Weights of a small transformer language model: 38.1M parameters.
MLP neurons of a small language model. Each row is named by its layer, matrix (up: input weights) and neuron, and shows model dimensions 64-255. Each number is 128 + 32 x the weight over its row's rms, rounded and kept within 0 to 255. Numbers have three digits each.
After each neuron's rows, "fires after" lists the tokens most often just before its 100 highest values on Wikipedia text that the model never trained on; "fires on" lists the tokens most often at its 100 highest values on Wikipedia text that the model never trained on.

L4.up793:082183131096145150114139133130176179197121120145156128106135136115165104140101148127157094150180123161191125119065107117157125182176131090143108140118076159115107209145134146173063165121209069097160095076143151175070110202106159119138105094194131177125134154118154181153126159102092115122105102134157092096113157136151137128134097164114101123064121127090102160126119102180117084156138092127102112157151195097071171148066091060135134150180137128056147123134161077111170120098061089110143084065106157145157171124155156141077112149179116121121129146164060091165088096121134127104
fires after: "B", "b", "t", "giv", "g", "tak"
fires on: "took ", "ing ", "es ", "ave ", "ake ", "ing"

L4.up907:107132152144121127163100157131110081104115137131144128134108100146159118134150111132128058134128096120109159150125141129096111152088102148151101156090131145129125112186165126082104163117082167104118163154126085103183135104157105229126084180169162130120054140171131070158157093141163171208099115049147178127170152107153144091189065090155127114130078131096169096084104162093178120105143135167155107160184129128097118103134118178078069099094136122111101110103060127142137162097196158089111085183169120155117119100146146151117146144048150160142153118167096158150180083116143135126
fires after: "0 ", "i", "ex", "am", "ri", "om"
fires on: "| ", "ic", "in", "tic", "ec", "el"

L4.up904:110067161155152094119198107155143165094148121074099134122099171158144081171126131104116114137147144110096160136091082075097247161152128125111161100104158175102202093102148159142110104180110158099112037102150142146165118123114129169148153164187091190155153153184146094131122114138157098136134091150141104164118086129136113176186117144110159093188155136128117195164182133150124122144147221103112077097091114070109134095100148115127130092163162135081087131094118116162144109098133127144113056102137126160139128139199114172106101133117175133170155114112107114083165122088157103114
fires after: "(", "in", "ed", "des", "8"
fires on: "born ", "; ", ": ", "ig", "("

L4.up1546:122169188100092156149132152179099108161106178132120154060173169119145073140158055136120143111186108178081119154099132133139181101126125116140122093183112143191140090167192110104140087124149191109162104101154105162097144077085078173134118172182116145159100164142086082078164114068160144142160151147144091118179190161089130124150070088129171159177193127119098219103151171151104161141146177100127107179118089137110146134090133146108143102067103162120121183164180127125134102125118135151092132051151116156135139111172058144153165130092125126136115140075165093119165170046195121144
fires after: "| ", "c", "re", "rec", "ation "
fires on: " ", "was ", "v", "as"

L4.up761:155120158158168156116153159064129130136097129102191140125168214154187109185115129180163073137134114146071057121139097140166148096091117175056115104147146118157052097152189094104099191131133094068132108138116102149147136106095122121108196084144095150190136133200097099118153110148134096145105126051164107126152101104104180050138067098133107092166066106181109161176147107107142153110145141141131094126134115183109129113145134152104130119130161105119053148158166136140148144124150150162132073145164127149131129157169094142152106116125034153137188096185097163178118095106143075098
fires after: "ti", "Comm", "ed", "ec", "ol", "assi"
fires on: "u", "g", ": ", "it", "er", "i"

L4.up926:167080167078108126142121102194154136109162158117099133079122145134090162119087096169098115126098180150137152168175104144123068142083160107171136181068139131154154131147166083121097210180096134112124149177115161139130060133135136212071109163188114144118066158145142141149135085097109159084195116089108098175128150114145086131114145135126143097110125100166132143137149134077146095122119194135084096108138103133099113085140165041136134144153134111122154082162089114101140080100161113134131153118106091126196167145090133155104105117110133114138079119126207141094092096103177086071
fires after: "| ", "i", ": ", "mi", "istr"
fires on: " ", "pl", "y", "x", "el", "y "

L4.up300:081105142089139083127151116153176106193154199127182128099147140138137073100074131132135123143145104090118132132105117152083169157123155096109140154160094079086114143118170121157125104112159085140178064121115173075112118117118096090176109167087142121164113081083173128167163134114207148139157158118104190139092147179139156127108112157161125081075116140149096142127115087080146143111164106101169077148141111115089132109131097079088164122131106127109087111179074148121132195125119192107081155111126184189131087114159041106102113162142155125177127141068121105158096124108149103142
fires after: "appear", "work", "c", "as ", "app", "but "
fires on: "ed ", "time ", "ame ", "well ", "ear ", "used "

L8.up1684:102131163123114117124168158161109188103157104120073099056168129143099116153155126167117136074153172142165139154179110071152132133114200111091161133101110121086051132091171125155154134121091127112128081162151146114061129156184136172127093181121134047165085166104158137198117075121111119115127109145142117133083112120113101135121171136181085170100150171142145045126214111141143082143101095128144119191137097100139096084125088123109120140080106113155133151089134118145070200194159119118139132186113099159098129126140157135127142166138132116161136185106089152204136093140133099132
fires after: "n", "N", "gre", "le", "on", "a "
fires on: "at", "ic", "tic", "os", "it"